Weights of a small transformer language model.
Training: a variant of Adam for these matrices, 376M tokens.
MLP neurons of a small language model. Each row is named by its layer, matrix (up: input weights; down: output weights) and neuron, and shows model dimensions 128-223. Each number is 128 + 24 x the weight over its row's rms, rounded and kept within 0 to 255.
A block is one neuron, or neurons of one layer that tend to fire together. After each block is what it responds to, as a language model described it from the Wikipedia text at the highest values.

L4.up316 [114 124  94 133 103 169 144 112 112 163 128 133 156 154 103  89 140 113 112 141 145 145 140 175 140 149  80 131 106 108 105 123 141  62 124 157 156 114 121  62 140 109  98 141  98 138 111  99 111  87 149 134 139 126 147 132 104 126 162 147 125 112 189 111 125 104 131 122 154 121 119 123 151 114  87 106 110 175 115 128 137 174 107 161 112 104  88 132 142 134 122 122 137 128 116 128]
L4.down316 [142 123 156 125 174 146 105 120  97  82 146 123 126 120 147 161 125 164 152 107  92  96 120 132 117 103 140 160 147 135 170 126 117 187 166 154  97 164 157 184  95 117 135 153 129 113 142 173 141 160 138 121 137 152 143 102 125 117  88 145 120 155  76 137 119 128 123 149  76 141 146 125 133 158 177 123 136 109 141 135 135 113 106 120 171 144 131 104 109 121 120 119 136 144 133 123]
L4.up367 [ 91 125 118 156  75 162 111 161 121 143 142 122 163  57 150 108 159  75 141 156 145 121 124 146 149 164 142 138 132 127 106 141 116  75 100 142 130 119 115 150 150  69 125 138 141 142 110 132 140 119 171 142 139  86 139 127 110 133 173 134 150 106 197 120 150 105 139  82 144 116 107 135 145  84 138 162 107 128 134 155 178 137 108  93 153  98 117 139 135 178 160 148 137 130 165 166]
L4.down367 [135 141 107 115 140 120 154 108 139 118 123 177 141 157 150 130 116 182 128 131 140 121 137  87 114 129 131 119 141 134 142  81 121 154 185 100 109 169 144 122 102 146 146 166 134 110 132 151 139 117 118  89 142 146 121 144 143  94 115 117 131 157 100 101 114 151 109 159 116 112 163 133 104 169 141 122 128 132 138 100 134 111 104 149 122 105 146 120 116 110 121  98  94 163 152 116]
L4.up784 [119  87 133 124  55  99 130 146 133 137 102 100 129  69 114 135 111 173 163 111 119 118 189 130 155 111 122 151 128  96 116 139 140 144 101 126 143 110 146  95 126 117 123 156 120 153 147 113 129 137  93 130 112 108 126 134 126 157 142 182 123 141 133 127 150 110 159  99  97 129 127 112 145 131 159 161 153 110 110 200 137 148 134 121 127 140 112 115 132 168 124 147 142 107 125 134]
L4.down784 [143 184  96 117 189 133 138 134 115 122 134 171 167 153 144 136 101 141 153 136 159 147 108 137  70 118 152  93 143  97 119 120 121 105 193 150 137 142 114 147 147 149 123 128 144 140 116 150 137 122 183  95 176 106 127 109  95 106 117 103 150  99 105  95 116 132 115 137 145 128 137 130 133 109 115  86 128 142 144  62  83 127 128 106 127 122 160 146 123 102 133 117  88 150 134  99]
L4.up1023 [103 129 125 138 110 145 146 146 125 170 104 126 152 157 161  90 134 141 153 137 132 146 163 174 132 143 134 144  90 128 147 107 131  91 149 142 132 123 107  76 108 114 124 114 141 154 122 155 136 104 137 110 133 135 139 122  69 139 160 164 129 126 178 116 145 112 139  97 129 155 107 113 154 148 101 153  90 124 133 151 135 140 149 120 143 109 107 134 173 129 136 176 153 143 121 120]
L4.down1023 [159 175 119 135 162 139 130  96  85  87 119 138 144 136 123 120 108 135 138 143 118 108 138 109 101 123 152 114 146 151 118  90 117 136 154 133 154 152 139 186 115 114 121 155 124  95 140 128 127 146 156 116 129 109 149 117 179 105  94 147 115 163  87 117 112 126 144 161 111 124 142 155 106 108 116  99 147 138 134 109 145 144 102 136 142 175 164 173 102 130  84  98 106 133 118 135]
Mid-word continuation pieces

L2.up2 [ 95 143 140 113 111 141 175 107 120 168 151 124  92 133 120 131 116 107 120 115 110 134 122 159 137 106 133 122 125 104 144  77 183 187 144 108 137 111 146 122 160 118  90 139 118 173 139 140 161 167 108 124 103  47 143 121 145 144 139 136 115 150 124 109 108 135  91  97 129 139 126 130 107 159 127 168 170 159  89 121 135 135 134  93 163 127 115 139 137 110  63 137 125 145 121 144]
L2.down2 [166  50  81 129 150 131 134 130 157 127 173 121 150 128 149 112 134 135 115 156  88 113  96 161 115 144 142 131 149 172 123 163 151 117 124 146 160 127  84 138 130 124 133 127 137 121  92  92 123 106  83 155 118 132 118 160 113 116 136 124 141 128 115 115 110 131 139 168  84  90 136 121 130 159  99 137  95 114 162  98 183 153 168 122 133 140 114 214 139 117 159 111 133 132 154 154]
L2.up273 [121 121 118 121 110 158 153 109 122 132 119 133 127  91 101 145 126  90 150 135 131 149 102 147 140 109 145 104 141 105 123  88 101 165  97 104 113 140 118 131 152 118 170 111 116 111 123 145 141 106 120 129 145 124 144 131 119 110 141 164  74 143 129 117 134 122 115 141 117 161 130 144 138 128 112 142 131 157 116 157 149 150 101 121 126  82 105 138 166 132 133 163  79 141 121 138]
L2.down273 [113 103  96 185 119  63 140 158 133 159 141 141 134 125 143 142 156 139 125 124 178 175 119 120 133 105 128 123 121 165 149 126 121 127 109 113 120  98  88  99  94  92 135 136 127 130 114 131 112 109 123 126 148 132 117 139 137 166 136 143 142 129 145 145 161 138 121 153 129 137 112 115  95 178 115 136 128 127 109 152 109 142 126 106 131 119 117 195 118 159 171 152 134 112 135 129]
L2.up335 [122 132 106 112 139 128 162 104 123 118 130 148 140 125 121 107 117  90  95 126 111 126 171 154 122 116 160 120  97  60 123 110 181 148 123 126 140 138 145 164 143 109 127 108 121 108 169 132 170 108 100 119 108 137 130 117 113 100 123 123 107 164  95  96 136 102 140 142 137 153 140 144 113 182 159 157 109 100 147 105 126  84  58 103 129 109 101 157 166  83 130 143  81 147 129 144]
L2.down335 [165  49 110 131 135 131 108 100 111 122 116  94 115 129 131 131 149 156 146 160  79 142 133 157 159 124 121 116 136 145 123 124 121 156 163 120 161 134 117  72 144 184 127 164 132 101 125 159 145 161 127 172 148 148  56  90 116  85 185 141 135 106 166 114  83 127 140 105 121 130 120 158 124 127  72 121 110 117 145 148 125 114 131 105 151 105  89 187 125 132 117 102 127 111 116 115]
L2.up530 [104 107 106 174 129 124 102 134 120 141 117  81  82  91 127 172 117 114  86 115 131 121 155 143 159 101 112 145 138  60 133  91 130 135  97 100 169 154 134 156 108 116 156 163 112 123 133 118 120 130 134 128 163 154 135 130 106 132 155 139 139 119 135 118 183 156 120 132 177 167 138 157 101 133 125 166 165 122 142 131 146 184 117 144 150 135 140 148 138 132  50 157 110 148 144 114]
L2.down530 [131  73 130 153 128 128 127 173 138 124 154 122 105 123  94 197 108 135 146 142 146 155 146 147 147 145 134 124 109 140 121 119 149 141 126 157 148 129 122 115 141 110 115 160 130 103 104 105 183 121 141 111 119 121 129 135 105 161 126 123 142 134 149 135 131 102 123 165 122 155 154 168  66 113 140 140 158  92 145 135  73 158 112 121 137 114 136 189 123 129  96 174 119 153 121  88]
Both and that connectors

L8.up183 [118 129 124 175 152 123 120  82 116  89  79 144 148 109  92 116 159 133 121 107 174 107 145 126 164 174 160 127 132 104 107 132 141 108 154 104  92 109 108 149 117  75  96 143 120  96 136 117 113 141 111  87 162 135 137 142 147  99 158 142 131 142 107  80  99 154  99 135 168 130 123  80 149 123 136 210 105 143 102 125 116 135 112 126 126 148 136 157 172 136 119 110 125 151  84 117]
L8.down183 [163 236 131 146 120 125 149 147 151 153 151 113 126 159 107 111 135 126 130 140 119 120 147 130 137  92 146 114 182 166 122 116 130 122 144 104 144 106 109 110 118 103 163 137 162 112 147 122 120 155 130 126 114 108 110 144 119  97 132  99 135 147 122 130 119 129 166 110 105 119 115 132 116 137 140 136 157 123 103 109 128 121 172 181 122 118 141  67 143 133 131 107 104 142  99 118]
Mid-word Latinate fragments

L2.up175 [106 120 106 128 119 112 102  78 154 142 167 124 113 166 152 154 112  93 114 125 132  95 120 159 146 135  73 149 119  90 106 184 133 117  87 109  94 121 141 181 109 143 127 123 114 141 128 101 158 133 144 149 107 104 128 119 107  98 109 143 134 127 110 109 121 131  80 104 140 131 151 151 133 102 153 155 122 150  81 112 131 132  81 107 145 108 128 145 138 110  65 113 152 126 175 132]
L2.down175 [114  77 115 123 172 117 119 142 147 103 105 106 100 143 110 117 178  86 129 129 106  85 169 183 172 124  98  86 144 101 118 127 117 161 120 160 109 144 156 161 142  93 101 178 128  94 144 129 110 145 181 142 122 123 112 124 105 154 115 110 158  91 108 177 162 123 120 118 128  89 159 151 134 130 141 124 112 142  99 101 149 188 158 105 120 149  95 148 119 110  69 120 142 149 152 132]
L2.up225 [139 143 126 116 129 110 140 123 162 167  92 131 145 121 179 167  92 117 128 118 103 132  75 173 141 152 139 103  77 116 136 124 133 157 132 135  96 147 153 107 121 129 107  80 115 137 130 117 121  92 107 138  91 120 146 141 144 173  90 140  85 138 106  80 126  97  90 154 157 147 149 141 126 148 165 130 124 129 110 214 139 114 120 113 127 134 113 140 125 120  99 101 125 127 136 109]
L2.down225 [122 100 138  98 171 146 106 162  96 113 154 165 111 132  97 138 133 136 127 122 139 126 169 153  93 123  75  91 192 109 148 122 153 113 141 101 105 142 141 133 146 159 133 176 141 125 168 133 106 111 159 137 154 155 106 144 137  87 126 111 148  84 129 129 155 154  97 142 159 119 167 122 118 118  90 153 133 153 132  82  78 113  83 115 147 100 155 188 144 124 131  77 138  76 116 129]
L2.up435 [139 105 134  93 138 110 131 140 133  90 162 166  74 188 106 159 121 142 120 137  99 114  81 120 120 166 149 140 116 143  75 143 118  78 123 120  69 103 141 154 125 163 105 123 131  93 128  83 138 175  92 119 135  88 138 142 122 134  85 144 135 146 108 111 121  83 144 133 148 158 114 156 142 132 113 142 186 175 105 114 148 148 116 130 163  98 142 155  99 115 122 154 151 127 103 125]
L2.down435 [170  82 117 111 126 166 175 118 108 104 168 106 128 163 107 158  99 131  92 125 132 125  93 155 141 151 140 171 101 151  81 146 139 122 140 129  94 156 163  99 140 141 126 112 140 128 120  75 164 183  96 145 125 117 140 167 123 117  93 123 116 160  76 106 137 132 152 131 122 131 104 124 138 142  90 133 118 157 111  97 156 125  87 129 140 109 119 127 156 120 200 132  93 134 109 125]
L2.up814 [152 116 100 136 121  81 125 129 143 145 132 119 130 163 164 157  84  89 136 114 138  93 110 131 135 134 118 134 138 164 131 144 105 180  96 132  75 147 134 124 132 109 143 112 139 121 155 160 140 135 103 167 108 110 158 157  82 100 112 137  92  98 121 120 140 114  87 147 138 145 168 139 150 110 142 130 133 143 139 160 173 142 136 150 160  83 159 151 146 144 124 101 131 122 102 138]
L2.down814 [118  94  93  66 135 117 103 130 131 109 145 132 104 157 151 115 114  98 108 102  87 100 166 124 194 115 159 107 152  98 131 139 134 150 118 150  69  88 145 139 122 123 115 178 141 102 135 129 149  98 162 129  91 112 114 117  90 128 121 110 173 133 165 123  99 124 111 198 141 130 145 166 145 116 115 123 112 147 101 120 116 118 112  91 128 131 126 175 150 146 111 119 110 148 101 145]
Word-initial prefix fragments

L2.up23 [139 116 119 134 120 110 107 127 147 162 137 168  98 109 135 136  78 156 148 149 131 150 133 141 128 128 104 133  85 130 106 145  56 144 140  85 124 163 129 105 115 158 142 133 116  86 106 146 108 156  66 122 130 113 117 147 113 112 118 125 153 114 130 144 102  88 166 145 145 117 102 119 100 144 143 142 106 152  74 123 142 113 115 132 151 141 110 132 120 107 155 159 107 133 126 109]
L2.down23 [157  81 167 166 138 130 103 145 132 127 144 141 116 110 157 184 113 106 139 156 124 164 126 161 135 107 121 135 120 145 106 128 133 178 144 124 140 128 147 130 155 132 103 119 126 126 138 165 139 103 115 116 132  82 111  94 106  72 162 123 118 123 143 122 119 124 122 142 107 137 118 116  85  97 128  93 123 129 131 111 178  77 152 142 130 140 123 143  68  77 112 138 112 128 142  95]
L2.up40 [131 124  93 107 111 114 180 132 109 133 137 169 103 140 116 165  82 122 113 111 110 156 146 123 144 125 132  84 105 145 109 116  71 154 142  83 162 149 145 133 180 134 159 159 114 166 108 128 122 131 100 161 162  66 136 134  99 126 154 143 122 136 154 141 114 129 155 134 154 155 133 132  57 104 113  97 129 175 107 155 139 163 125 159 111 132 134 153 109 146 155 123 136 133  90  90]
L2.down40 [150 142 121 127 168 136 160 118 167 116 118 151 199  92 104 105 153 116 118 108 126 109 141 111 137 139 111 150 142 162 132  88 141 117 139  82 141 173  68 164 101 126 157 121 136 137 109 122 115 113 157 104 117  91 127 143 129 117 119 155 141 157 133 133 133  94  98 113 102 121  83 133 110 163 108 118 106 138 137 125 158 147 168 131 120 121 116 127 127 126 104 103 146 151 133 110]
L2.up343 [125 115 104 122 118 153 139 104 148 137 133 149  79 140 115 126 110 105 175 149 143 111 107 113 140 135 145 136 138 110  88 145  91 142 130 125 165 146 102 137  95 174 148 113 144 113 110 135 108 138 109 146 118 112 141 133 163 131 109 134 131 140 140  99 111 154 145 135 181 192 164 150 114 123  97 136 150 170 120 187 113 131 104 160 145 121 115 159 143 137 108 158 155 123 119 130]
L2.down343 [137 115 137 141 111 143 135 139 109 102 105 203 106 106 121 154 141 106 151 121 160 142 128  95  99 153 131 169 135 136 119  99 157 132 158 119 139 140 119 148 128 123 153 136 143 148 133 145 135 123 132 128 118 154 134 121 163 129 161 120 127 135 106  89 122 146 164 135 134 132 148 162 115 130 129 110 120 108 109 130 141 153 171 118 126 151 124 159 142  72  94  99 134 108 113 116]
L2.up384 [ 96 127 181  89 120 108 115 122 131 126 136 133 143 140 103 153 119  58  83 107  83 153  79 160 119 114 127 136 134 109 121 121 111 153 127  93 176 172 117 123 126 154 146 106 121 141 161 125 151  95 131 143 132 114 126 134 137 125 105 176 119 182 116 160 105 104 147 121 154 144 158 134 106 133 118  96  97 128 171 185 137 104  81 148 154 127 108 151 126 104  75 122 139 157 127 116]
L2.down384 [108  97 146 136 138  95  80 149 138 107 142 172  93 120 145 126 103 143 175 118 166 138 123 126 151  84 105 150  83 117 166 108 113  86 143 136 176 130 137 101 121 113 168 113 135 126 137 131 151  81 105 132  88  80 130 142 138 142 160 150 149 129 130 126 118 156 152 153 136 124 119 122 168 125 135 123 142 149 127 108 112 162 105 129 138 149 101 188 121 110 110 115 137 143 104 104]
Additive and sequencing adverbs

L4.up72 [ 88 127 137 133 111 146 109  95 177 145 122 139  95 160 150 124 149 102 120 127 130 118 159 139 103 126 109 151 148 171  93 107 133  92 175 102 137 142 121 159 180 120 145 122 103 146 150 127 153 140 140 138 135 129  71 113  89 156 129 163 109 150 109 117 111 129 151 120 121 194 117 143 141 162 161 146 120 144 129 167 130 124 163 125 174 113 153  99 115 163 144 141 145 156 187 129]
L4.down72 [132  66  94 134 129 105 160 156  97 158 152 122 130 104 178 113 145 145 130 148 149 127 149 124 203 126  98 109  95 100 116 147 124 138  97 164 108 144 117  74  84 146 122 100 112 111 126 109 111 140 105 110 127 119 129 141 152 104 131  79 150 105 141 100 107 138 122  87 115 106 115 110  95 114  81 142 115 155 115  90 168 123 132 139  94 119 130 234 123  97 140 103 118 118 136  93]
L4.up212 [ 96 165 151  84  80 143 112  85 154 100 144 138  86 196  94 137 119 105 114 132  88 119 116 149  99 121 116 140 126 140 125 115 134 111 160 137 115 162 114 182 124 144 159 113 139 150 134 150 104 114 128 123 128  88 102 159 123  93 156 123  98 198  84 110 143 168 122 124 159 155 153 155 169 124 124 124 113 115 146 143 148 138 142 164  59  62 113 128 104  83 124 125 116 165 146 135]
L4.down212 [127 112  93 150 113 121 104 152 133 140 141 123 110  96 167 153 134 108 142 133 160 108 122 125 121 148 116 110 111 163 143 190 115 147  99 163 145  94 103  89 120 121  85 110 121 112 162 106 131 160 142 134 143 174 112 113 127 132 130  83 108 116 132 123  97 142 124 122 113 143 124  99 106 138 100 118 130 128 108 159 133 106 107 130 132 166 156 232 111 155 136 109 143 118 133 135]
L4.up388 [100 126 139 133  76 115 109  81 164 122 128 107 110 173 125 150 136  96 122 126  88 141 127 132 149  84  97 135 111 123  83 118 157 133 164 133 139 172 131 138 112 109 141 120 109 140 142 136 129 133 106 139 144  88 110 130 132 160 127 170  66 204  99 106 102 175 156 111 111 179 118 113 145 113 184 163 123 127 100 141 166 129 151 146  82 128 132 105 114 149 121 154 115 160 134 140]
L4.down388 [163  76 103 123 163 110 133 172 118 152 146 150 129  99 163 142  94 133 115 151 171 114 137 133 132 158 113 117 136 126 139 200 111  95 118 129 117 105  90 104 123 140 129 106 115 157 126 116 113 174 144 160 149 182 159 117 108  89 114 102 166  58 137 129 137 116  60 119 155  90 137 145 122 141  74  97 128 113 155 112 122 122 124 126 126 130 111 226 111 116 152 132 129  99 112 124]
L4.up442 [ 98 136 137 148 115 159 139  70 165 180 150  91 117 151 142 111  96 114 150 116 115 141 150 132 138 117 137 129 131 158 159 129 144 135 141  91 154 157 129 151 151 104 117 104 113 129 152 145 135 112 143 148  75 130 102 111  88 169 155 197 126 147 106 110 120 107 138 137 139 193 147 134 133 128 146 141 136 162  97 133 110 133 123 111 112 105 115 104 128 119 153 143 148 152 157 126]
L4.down442 [138  50 128 128 122 103 145 162 103 132 134 166 119 135 132 146 172 120 125 135 148 102 158 131 182  88 113 135  93 112 122  76 107 105 131 178  95 144 143  89  94 159 140  92 144 161 122 108 129 162  88 127 128  95 113 122 156  87 129  83 133 105 138 119 103 125 115  85  96 103 113 114 127 144 120 121 120 127 119 124 148 138 165 117 121 124 179 226 126 122 112  64 114 116 100 108]
Additive "also" after subject

L8.up223 [151 117 127 109 108 137 162 116 135 124 113 126 147 132 122 151 116 121 115 127 119 134 131  96 144  83 109 142 123 105 134 148  82 129 130 107 153 175 100 145 151 160 137 121 146 157 167 157 193 130  91 123 113  94 172 197  79 105  92 129 100 129 129 111 185 151 154 177 119 165  93 163  98 122 121 142 141 113 101 196 145 153 129 154 152 108 143 149 129 122 129 161 122 112 124 131]
L8.down223 [144 175 121  69 102 116 120 125 100  97  98 160 136 137 154 120 147 126 132 126 112 145 122  94 126 124  98 149 157 132  97  97 115 117 146 124 139 151 154 156 144 130 149 100 137 148 132 130 132 149  97 116 136 146 196 140 120  66 134 149 137 115 136 104 112  97 129 141 117 132 139 143 114 108 118 128 120 114 115 151 145 167 157 142 156 147 145 126 138 169 137 137 123 122 123 137]
Pre-verb slot fillers

L4.up64 [145 119 147 126 124 122 140  99 101 153 192 189 156  98 145 178 156 128 128 117 136 103  99 121 127  65  95  56 130 148 125 132 117 174 118 127 134 123 156 101 128  91 161 140 133 144 124 161 137 135 138 140 159 104 112  95 130 139 141 167  78 129 127 160 142 153 118  86 142 136 120 145 120 176 151 113 166 123  81 105 144 130 157 118 115 108 107 125 121 123 106 124 140 119 154 136]
L4.down64 [139  89 123 121 114  88  93 123 146  98 155 127 104 184 125 152 100 100 105 109 157 125 114 152 106 145 119 117 117 102 129 146 150  96 115 120 158 121 138 120 137 109  64 107 143 129 134 125 130 177 145 139 113 109 112 184 136 153 124 136 133 130 127  88 132 140 127 118 139 135 136 157  88 144  95 137 101 167 139  85 109  96 171 136 115 141  99 131 101 118 132 104 161 152 149 145]
L4.up360 [ 88 132 107 130 134 126 161 132 101 107 204 121 142 150 150 118 133 155 113 134 145 118 135 132 137  93 112 126  99 135 179 168 147 113  94 129 173 136 106 141 103 114 170 118 126 165 153 108 165 120 118 126 140  97 148 116 123 151 129 149 130 112 100 133 139  95 126 122 117 114  81 125 111 124 149 129 121 134 136 111 146 108 172 148 102 122 123 140 122 126 174 109 135 122 101 148]
L4.down360 [136 156 123 102 137 155 114 118 159 112  47 154 174 131  96 164 143 155 127 125 101 120 110 129 134 106 172 138 153 132 120 157 143 135 146  98  81 136 123 118 110 105 130 121 146 129 114 150 107 104 113 146 162 142 146 131 168  78 134 113 111 125 128  94 129  96 121 114 127 135 143 153 177  98 123 127 129 127 155 143 125 149 176 134 122 135 106 160 147 102 130 114 148 155 122 144]
L4.up484 [132 121 130 128 142 107 114 119 183 114 141 152 160 152 160 129 137 138 141 121 147 103  99 164 131 116 117 105 139 186 176 149  93 110 134 119 113 125 156 173 130 107 148 133 126 160 154  96 147 109  85 147 116  90 119 141 127 117 117 147 103 127 133 121 134 116 115  89 134 139 143 154  91 155 166 102 152 117 109 134 100 127 132 129 111 117  77 124 123 147 122 101 150  79 117 141]
L4.down484 [130 136 134  95 128 127 114 154 139 151 178 151 111 133 138 140 154 109  65 114 132  99 148 109 108 155 117 141 149 102 155 106 138 112 103 124 168 121 146 114 113 167 133 131 113 130 128 114 130 157  83 103 122 122 140 109 164 149 137 142 156 111  97 142  66 138 139 194 166  98 134 125 138 151  52 137 109  97  99 154 127 129 191 120 124 119  89 129  93 142 163 112 142 132 129 164]
L4.up985 [137 112 127 121 141 111 131 119 126 128 149 130 126 146 107 127 151 143 144 130 154 140 118  69 143 160  87 128 136 163 126 113 131 124 135  78 176 124 149 139 110 153 159 101 123 160 129 147 132 134 104 102 145  67 120 119 162 107 119 154  88 143 103 174 142 126 112 151 118 128 128  93 134  88 151 133 131 104 135  96  97 129 140 121 132 103 103 141 142 141 111 187 154 123 142 166]
L4.down985 [116 161 153 119 142 169 164 119  94 120 129 125 152 119  87  98 153 104 122 144 146 137 153 105 109 151 131 130 117 126 117 112 124 131 132 121 162  90 115 122 116 125 137 134 119 138 142 115 137 153 106 104 122 126  81  84 131 101 103 102 170 155 126 153 135 125 159 110 125 125 162  89 135 116 147 179 155 107  95 146 106 150 172 118 129 127 125 151 165 128 169 127 127 117 123 117]
Mid-word name fragments